{"num_hidden_layers": 12, "hidden_size": 512, "num_attention_heads": 4, "num_key_value_heads": 4, "head_dim": 64, "intermediate_size": 2048, "vocab_size": 32768, "hidden_act": "tanh_gelu", "norm": "layernorm", "norm_place": "pre", "norm_eps": 1e-05, "positions": "learned", "qk_norm": true, "attn_scale": 0.125, "bias": "all", "tie_word_embeddings": true, "parallel_block": false, "init": "normal", "init_std_qkv": 0.022, "init_std_o": 0.00448, "init_std_up": 0.022, "init_std_down": 0.00448, "optimizer": "muon_variant", "learning_rate": 0.00311, "lr_mult_o": 4.0, "lr_mult_up": 1.43, "lr_mult_down": 1.5, "beta1": 0.95, "lr_head": 0.00532, "max_grad_norm": 1.0, "warmup_steps": 56, "schedule": "wsd", "decay_fraction": 0.737, "decay_shape": "linear", "final_lr_fraction": 0.0, "batch_tokens": 131072, "max_seq_len": 2048, "doc_mask": true, "train_tokens": 924700000, "max_steps": 7055, "dataset": "wikipedia_en"}
MLP neurons of a small language model. Each row is named by its layer, matrix (down: output weights) and neuron, and shows model dimensions 341-511. Each number is 500 + 50 x the weight over its row's rms, rounded and kept within 0 to 999. Numbers have three digits each.
A block is one neuron, or neurons of one layer that tend to fire together. After each block is what it responds to, as a language model described it from the Wikipedia text at the highest values.

L8.down621:424551604426506565413522603532584463504537502536475477522448517511476538448499425521532554412502526512469476501409460414456544567583495533470488454499468401435613455546430436518583599566507512528513425477487525544400449591468435479498451543490535453484491512562584498583522454499468388499519619536496434483570457531423466467463516512545444511502533496527554510611483559517492514513469495511572510466527437526423515510449437485559410519550419592514453570532504482557487534551540476381463520564567480598500521615473
L8.down726:466531421474487426498525435429598515504503467438464399582478567467569529410469536448483460452407522515537548364518517494547572557575502466534532464474500454462428508601416527461427447407455420532415420506506446589426482451476448531526495437455616488479501447493500429462548566539517588463567546423536472439476433494519566521446466449519513621463552464467427450542513520568442525457537537599572480405433499545488433537423584415509510588523481413496635465455577531502478490430578493517484468538512580576475544503554
L8.down807:401568551430455439490542509471589471569428412576575465536531549448440526536416480615542519488552464503433532589488422486409427513477441482465464527468535468592511467563509465489562505409520474522528584491378404498465521565481498471521518512462496610471573535501497524437658425548542488525548513596484571427473444489504531486565510518489503546521436533474465470505517552572534540466423556419496409386468423488500454545405494499523498608519528553456501503437415474474459544498522587479469500492478441588520519498461
L8.down1550:379588479489495543511510404409490557559510461455462471587535446466495544543487491466515504463501461556527396438539550503493457543540505496528448441557477447456487529542483551466600557461420392451509456462423498513482463565449507459492442588495584477500482437557417382526564638502581465431457551462501480495500467399463549468483526482583443591466499555417406520517538628513536523533454554534605507551534502556533475461534489570548573520398507525543437460528544514476478398497495547435441444495510536447441604495578
L8.down1609:450547507475498585498457492500488501494502482404522458527423414523502481487474511475543531459457494522431497519521495591434500469502480593476470516508526534500452510560489551443553502426465372476574463505539558518565488554534493459486600520581480517446469565509524511478527619468588491494415411495455452522561546501537477511473469499520517516466434527407532443523504550524573519529426390450494505591503442523530436456586525504457468483552538439578515536506398508524464498540513630522471401465434551529619570488401
L8.down1708:457515471474506479522525468477504533535576532548465438532585513440433427475447436454487489486565555523442492421458473402479548490553486435513474396463478401501491501522520408451472541512553582523540531494585538532436420555554459528536518555554462457455492493512551424504506493498493492483552424566494504534540563342416530492512580453513378487585516449478537433523592444540452487564476446461471509543481515603545487461484520451520498518520454522602587557455543535476466570536450447411549435551524521462519543545479
L8.down1815:592511523540501569462521401514510618475463469411483530499504535531523513494523537564450516546520514487513459447508483436476451481433478607458447473415598428581420557506391480524457507575473487550451469506520443564517403468485473558498421489632564502490524481483500547527440520503543461569553552541559500486423452458536445442458403552474489445500444517457537518468457610442486456444478525427426498510502388548505554491494561521561490431510460442507541482517442522558367489489524521478462489505478495429432588498487
L8.down1890:538561559601520602510564488525562473528498514544544553571484424527414528527406550490488626445552480537463405485555488539529517435553543459490498417430501491519429486536561439550455500533512513511497458528548614493508484587471412503556490521508381409522410460528530480423503541428481451520476540519548556508487549463563510515518479507530479513495503580454538514585585550552430444569391494510539418450612509557482434569466407493535530519570424547565552532516558524497489438573579372498487435442510547522498521499519
Description: Activity and relation verbs

L7.down1323:609602499477479567528522439468420577420495571502482516537499504473455574498489483509443406532482582523468414508537501637549550416508473545458526418518551486564480448476447493522524494473561503434542505551547466473512506574556479485453400402510509539483668455457524477511434489495468502518476396436497539529523491491562563433429504525482512553500520440537538485539429493495471449505619501516489627355475542446582461493565515515514463478508520519467481473476464488502472539485554424502460443508591460543517488498526
Description: Geographic location descriptions

L8.down0:541606467483488494489493477460460491430438408466434529481482560493460622455528513552497546525534464439515568476510621534587431497502508546506562524479453436483463490516479608474525486568508506441518486572482411514523494557526509419444491422446552626552584533493563380489517433497538572488426460448490491584482534539456501512460484487467523491549485543567451588528464599488498518557560455526528518373443461408464516457473504431507487504490486585470502484517488422430479509427495436482509526420545467542388459548485
L8.down192:398481496474593519476424480479511554456530470523484501455471494489514558465578582495463460546574496496563477517462559437563425408467530549483436532503579507419556496547417472520441446443447494357449518477532534534575490440496434536545502430473484468469510520496453501417550511505463539426539493525616401470451532457529528443508521532512570478530476516540426412596527651457483566487454529607586462565552468451567501445431494511558556399455431509464487555429445507457513495532485576475425432338531542456590542482553
L8.down623:435479475446531505475556544483387526592426500386510539533488544526501506532500476515580461433462656479552524521563475576435508445482449507470538485509479583517473564467430453463535486505506584456465469491542522557499448623427495504448389451505547486510594513450592446570563443475470452497530378580537490541542460509574493513441425446504533541523558537558579415509525634456511562437460591433482498468549456516482496592487427579497553412586494520421536478542419471479515531522559528535584477517570509487431588500518
L8.down689:445458467545498513464522518497526506483457539322502492488617410506553499511488547476459463496523614494472431446534533474520580452481524437575490513524543490496489428548565524516509544520474490460465558475485558479452529440498537501406473448557556479558589497477460519511521672500468592540492443460435605514583604493456485564483456600438538528480508461434496508497577552482550472363397430561506457595582482555452485491525520507480512417501604521614503498433473569531483572460493576517533538580534597514479479471563
L8.down1053:502512466467556495520537438461469399434481455511554537487610512532600559501522507504444468473484550442533485572426575520504479497470433499471473534572501509485449481527471495573427554476524557408495491475497556543450538576483582497475466463485523481484630444567519498492423455471482539426455508453545441477492490544550459504492478606552486537514532478437468591477436503368465549555550545565459497520515549529480497553424597547518442491471467489534448482454520524576542434449534454624493541550570537503457489513461
L8.down1489:546452533472541526542564507538467515509475550478504499489478501482552573531477429427537471556470535450471439575579505529491433493598465522453483504482578444459528594495460420539559385490479550481525457529497537528505526465500420510528480483565581429465594512515569491547550477612584474539411425502605500418498489533551590425408447540494487499456468500510499492475552469506462410449457563495484560542457502530541508533480589529579504470476553334577520481513424553534485510483462481475463487540528481463541551449409
L8.down1583:519525546506378554440577453571472533495528602519481530555506450494458527503594470539532493450578554540471441527475483478555518452516527453589574452517526490525455456512520500475505436535542581483583544449531500495506493451486487457447536498436559375581456419479452552599502504513458473453533478551528456543515467496495487470534420554553437463520426484540487425458493475512498551436588504523466447441575498576505501412454556611517530500510478493568496542561451547524405446491493542551482497489558577446585571531465
L8.down1696:504489524558478489549478395499387582447558602401481420537541410509580573609465504479547525474489466575580504543458523652413590556470520485581500390437526493513518496471428528466478555511551452402491555476527434393447396518518500477530425522477450532511471457453570533485385480429499522523493477480524508477519496417443510534452491445512567500458500525565481530533576463491487577489567415512484510545574497430502587377490530532602475508422453590554466469433604535571525533457488620435481527468476557450475503464408
Description: Geographic route/location continuation

L7.down652:471537552555563452447479482555483472556564461565493474566570494509482503537510368499429545477521492447551567542430482477417453539515541480486438400368472480485541510555536469410523581516489440455472454457497541470427423467564495552563470600549500481531435561556531618538553502550554487540492514443535586597521497493476573547504538520472422516529547437484579493648594491452431530557482475488432498619426552465514566480408471494592514471437453525584422423516546404430520579490461554485504529526535470517546595547503
Description: Main verbs after subjects

L3.down199:484461559451560474478509523482518629453501529531457479444510499443492549560532348505547501480546474455518515550464521494521490451511436543490483422559488412453529484579593473478439531478514458562554408425549515545424439471556445590558463568501432537433471472497434524498474524530553505504667603480494530475537505419463466554561492455470619508528510467462511374508512420537563447521497519474535560419497407555525473531444534510476499513550490488463477545567536460587462534488510498570547577635517508459544504484466
L3.down455:473507478386454472469416575454566541488497460534462509478481452416437584547360589547551514491472438545514392470463438430497483558452532524531535495490480506514495476427446603542542554521478459452475516529586452485528520433486434592499458445540494482525522514607509500475509489516483445502436479427495435554471504547497461487425464575503517548482537562445584452434492534418495451502371450496387441495508426419516529518497548453520525529465519623451528503515585509538496479462488493604502429558449397513473570529526
L3.down942:567513440492459506476595499444624477514512528453528489552516471491493531452459498472544548555564508574502486517435481549530486520514451573540483434514552523420508482438463461490348502516496461480534482540514453555551475506499422496478454519501500442531570569422429502527449514472500446547499592587545583386419480459522490448493484526501500552544580449520478371463537541498475429535448509430550435414453557545510566479549538436516398496479488548523519478513526520507417557587485482411428469535540541397573483618501
L3.down1078:465535476534518508534429608421556570435559466462509444479506478503501456483603468502533542503439486539497595501360564554511475487489525469516482450482413448417511467448463486496564416497497540485496582579512569430489488473462527490418535540528496537573557572468502429615533438523549443492523463516469485579460399529530482442508513528588479583486552512485486491467497400446494487516411476426493475515436541513517467535482460502439457482451501466452494550533500479497554502604445474400441452459514543503430579597367
L3.down1114:461539472543423447538568492508335471433515479491510574531508396549472488523542568471398518443536599557529447531589494421544548491503467403499520541479477508519503569508458568413579496531477562449534493496431498485528518457470524476416533557504453443515342523540498450572456478436468507441478394459496440508513412607484459566527534551466479418491558536548545491546455477539588529463481442475526562534459515483528392411503487450491514458490394435398545548462439393478675467514523478443502447325632519524459526505469
L3.down1144:463479440445414457557534439518542512464607541414531567435579615632499519550460515543477552505524465373627546411472545503489517545531606533491529470520424529454504621462523541445418509472529496464488384553425477515485484527469620463521392579532490445423517493541488551488534524447550392455506514513445542554470482561525467471492609453487531501525580505513408452465543506477424480510464423534510486493514510495553473495562401411468545532560537545451543479481520502538520585565490482542468490467455491543497504513478
L3.down1507:464524377472480519493450565442539398496550526456512550390484463479457474516436548488519556489547434485550491369403494473503438544511562545537500502441525546485486471410537449496446519477387561463437479560432508536425458464504423494441471500609441473483421580410530522539508572470474496541439469462533554424434476531524453474484494602537522568542508533487448403516611549466392493513493510431481477464487573534476519477568583454519446456459603498531497458472447498576439465537533440514459531454579494528481520590472
L3.down1768:510531499526564505427605541385483396422475440486566427496474434535502507497594520528563538481494538468524491412471544508492504546572534396480506488523422495490491533590512499494474489515529461577443463519519589438584542493448423526491410438463432476519585470518551509582584533442570530586471481486518456496527340486554512425493547551537527488488485396475478550495490418460530513559500526530520536489532450569523509525664507497527520536580509569422522493486582436526506484462512464497444459515561401516462522507566
Description: Main-clause past-tense verbs

L3.down69:519476505554571544482496484582559504500485477515513495439496457493393496575533503467506472529544436524506540510458489474535366499450495535529557443513442553414579431549401571535503508552575387492452563608563579519596501475483494468464523487466399597526419408460371607576442487455512599549543495495456513477554450511521506494502520475513469562429500411487472520387372591469502522450430483535521538548514554498502558410401492527561517502520565474571613569555537481522586405534638533588513465574494444558541544416599
L3.down190:516517536521516475505534513512556446453507417524611493527488517410593461564533525486514471447428518512485505461453507581371555512556455506522491501469538506562458471369523553458535479440502504448500507483507549483473489489441501481496435527419522486462558492589500513460549449528605403581491540527491402488458452458533549598469442547458420509490443510547508469508472475483540552502410576561526516490452488564441476569476443551472501452462547540576443454492388475463464448433558449490495485567600489458486558427456
L3.down249:545413520473502440598617469544502449468452462520461567505536448548457433489499499529504404531476504366487406530549414458493578506567505485457537515531544530524395430481475475432454476495483530394503435493468435558510391443567507496567319517406499554525462492476508572527549537503502436494502440443449397572474545468493444469462478507554500391574445427564458479492465509538543534505515481446452574473452599467480496525493481601516414555503378471463499477516478494566534500439451492558528515604476592485505455594472
L3.down271:509569520518543556579436477528469617528470442563578614510431565509492561572566510499404492518522513489602448453488449518420441489459533514497470447486557513553591553394480555587525505470542510444433541464615506540439508464414486437507538390448368482437498481422500491513459473409526559596535446498544471437514500533518515479519463492484543534479561453567536555588495528539582559499494535436458470458485581569466529448535518455522514553533510454486496343530390422447545406497477538465505430511543525517449490449482
L3.down675:483532528475523449454464477504489520499558493524486471477474511559578529456449470535593430484494556597493561459498531519425502583489533598407515500540508536525467372430565408504518576560517504516485459507492441424474507526501457476445573434518445555430434554532448439566505543476529487571458513540466599558428511439473585501448479425565467534578396383502464492391457423553481512471481614567489484505428518569508461530505447516457580449445496562520579513507401460492506469532491505540470526519526501463461573488605
L3.down966:524539517577435457503535364464506502464518610423509480442459517533440507396429520516522429507407452538431431484516428522549484401509454515471547398529490556493413466441526444424541486439530520574372491535471492522465630484410453453494483522559508495490542503466607422523556436454480443439461503494525471504490515430562570449457507408481471442517501442565514559535442542504539507544582499512522527530504501532448548449501484581514567557504551609671489556500514486496471440521481393505567515500548483508543479496527
L3.down1612:576514523548483509510445506504575509506509502494564471490583525500425496503481523471445486500547463442496464459536482557433546459411514432500477468521463529442507490481401497490483566442504454568381465494509506544494476526534541434541414481498526495519483509392528490487567540513488496460465505481571472547433455493490523451579546555549512533465462490452501496468443549444468516463477426473496475460429487466578519334498495453535462514531490511503468453574512430473388488465496470476582506548527533525436522545466
L3.down1896:480484589471479497508473420589384562458507432480469516554553430503539437515588554474498524456437482536511400516540455568527553431463468516547529545577520532525493379510519521503498502423493574415494532536431496517439504484589577462473445419489443451487535487459463414515559566443424450510452559506598455535472528462486550463468554425476613520465430412540498455552516545498477491476546531465509492402398495506497416486414477518472461510516479438475534508538506506540468500558532409499495451494495509514521572590441
Description: Spatial route/location words